config.toml
num_key_value_heads = 3
vocab_size = 8192
positions = "rope"
qk_norm = false
tie_word_embeddings = true
init = "trunc"
max_grad_norm = 2.0
schedule = "wsd"
train_tokens = 161800000
MLP neurons of a small language model. Each row is named by its layer, matrix (up: input weights) and neuron, and shows model dimensions 0-127. Each number is 500 + 50 x the weight over its row's rms, rounded and kept within 0 to 999. Numbers have three digits each.
After each neuron's rows, "fires in" lists the words (lower case) most often at its 100 highest values on Wikipedia text that the model never trained on.

L5.up717:428459550401492400537550421539496529452540560503494440462488573491493459423414584550553547544507515523531473485446475401478597507501410616526539540537511490527481501535546531482397522465532524452453487601517417463560419511568465583486508414609603553501460452530557468477470530538521491485461464587450491488502513449384563492612470499606462542548498491466493418433459439489470401484486
fires in: "this", "that", "only"

L7.up726:550449381467477529526438533481477522545423457522482439507470406518429563452486503517520408481497513421457496404488462553498562441550464505551571481573526517542496573459409539513463509549495527589533473502560508408527483522445490603473505523532532484507545509477489480536513509463538635456426492518510462507541560441512527513570494525485539493475461533567381541510523538401408396539469
fires in: "by", "to", "of", "as", "at", "the"

L6.up349:531518555462558509561537519443451479538553544414459473483514464540494370520478507497491455563580547526446531503459500506562495563419525467505507426450441424485474494433529557506522571534478490586492515621494548506486527506466424460509518513514483535450511530455428512598476473539550627485386542526562496595468516497478540434500408373473428468515437372566492433512533432530528424498554
fires in: "would", "i", "s", "t"

L7.up684:592527485555536643608470496514531553525500457464583544545588466502475508477571572537481538492485472465598445474455508608459524492526515426434443507584511461461528566394383479516417568386516509470470490576559544390521480484525489473506542453462454456499471442581499519481477477460552513535441483588524494547461453436514500499576445453609560500562453377511496471465494439534548470516508
fires in: "to", "as", "and", "be", "that"

L6.up294:543481486415475515452569476488622538489531562425481437505532546593520483413525517576458497477542458469437550491471449478503476446404479515467501488474425484514438588486553502519492518464492479479534484575561529458518477475474458458434521464576549617464474407461542462525502567560563596485482573607498434533470464446455486512462469403573471483520523622485556453474487516576480472488510
fires in: "which", "what", "that", "canyon"

L7.up165:537551437450527461582562490512422452589464563534507516453512465560543620512623477494498510539505551471466473407577441539479600481481577456512538480559577522477508573504514431574474477447477438510425476518369483457519584489517449457460575596411518483479542542481475458571397575479447505498441444560556589515577433445501595459455447448502443447518385582461568522480484588522515496444476
fires in: "an", "and", "manager", "a", "as"

L7.up572:489493472509456550573503533573537558436386534558575489517503492551475488529486622456571533497461543466463581442543546481502537491475463473473458611602510423405553535544490495504390589559482405538496549531540516406552527503466550458517606465546473431471458518501507478475531467480518492531372478539517554535425514499472536497538498402536522517454377484510479456559561512439500478476502
fires in: "as", "of", "with", "a", "and"

L6.up152:553522396437537606545560538534534511523456499438436561483549567584438417483546568563575417546507565565488519520476508434559417561502560414476414488557532497514490520585508544490502586512374558510488452503466525554492523457461462481499491476446496455506417511524519558358465413509450528549457481570428494529470517444561500601425485496505506557584462517483477555521415520485454507418527
fires in: "of", "to", "from", "during"

L5.up686:521472527521517458434520566451542514488583460446398505425512555486494426464485456446493493529565527570500547508459492514462540599475583517548540507483426515496551528618528547532515581470486516476409471547406533471481490529597494455494492497577570548527510455534513453585555486418500566560384427551570471574458463612551487592506555489587557490472491447425519418553568464487487492432455
fires in: "which", "since", "that", "soon"

L5.up602:479521554523509535536515515476472526469425486517499405511393591549486516480512353442444449522526496517423449459485523490504514476552501501553495315571455420513470519518505481491488475604524472452475454433466478514528499550493460441453506458492466442460529515447462580506439495437549538478532589509420480516485478439506532567539457508558577495610582509486462459483533469554506546479581
fires in: "of", "on", "in", "to"

L6.up428:443513445522485447503543517609547531532541467528493474542501571463450538495613473484439490453465422505464525563460425423511397579582431491558494489528517534636513448491549510531446506564438578549490495500429413473578558517511415454606446559469548408518520478518527554471434468547442576480499575540538512508531551524505457458513478492496483473532524498463484544506457441576491457487422
fires in: "in", "of", "on", "his", "for", "to"

L7.up734:562460456429448532559540511519527461561553430424450479484511486507493522401474525509509399547530512503517425527553556453553402464486507457494441371476579455441510521465552583577497444524489501567533482530530596476536620473571520441473494516538530445452455443454491546469473489571555579438487538484544473515570618489430516518584549507441438491458563442546434518527393474598527528485582
fires in: "to", "would", "t"

L6.up213:467502482502483538494475468439491524523479315424530527475510482506515445458503534424590496512570494478482464406496442423531550528488457486469530438517507489489597439407544583511536553552496603479485452406525589473414551512519516454337527496512535502483530489495366555509493548483489537523463489522441422501457506513565490462430536525450521481508485484538487515495485514536551460528509
fires in: "to", "can", "may", "could", "might"

L7.up507:524437473483479527537473551526509572544475358532457468533494585457505344517536498397420483570458422498555519467548403440520571499469406498477525462601550418592557470609543547538509572462458513498520397471558501522526541550527464485516519513558561464519559623476487557487552326550494558492489522481567457515450458457554515490487508469491474469470530512442536468482472370537505410538515
fires in: "of", "in", "the", "no"

L6.up443:568537490585522450526517516423437485592478508516530541596520394524577534499554545523559398488497509504454456463506560449411468444418500503513506577539623462513505592502499517556412573417484491505489572503431499492568482445507432472403599481544543503475584435555509561462475478449532546565386492674482564440584509456590545501539500490498460477507397523465441498490513501503583461527509
fires in: "a", "an", "as", "the"

L4.up723:518471521459488437529454432421518545533532482570471515461558577477439475498579501518495413518479477499528536470460467481500512604525425571516516516418471526534472446461476425521439563547435564512574458524534522396463597506561464509640528533515588482548515474514465479525521519556584515479468560559497457413524513488526532491525513561553390483552366427379528440525567556472475435566446
fires in: "that", "2"

L7.up82:502456506482489372497560505471487518483464596514480442499507421542508591448403511525467459541445450457459514466561575491524583381447442507523439460475534484557482582518567485529527472571417542625459534553448512533522573514537463551516532489504600536502617554437508553498558475457351556492437433537534504517533553471491556456531529410489471553456515539442465439402471455510549509506512
fires in: "the", "a"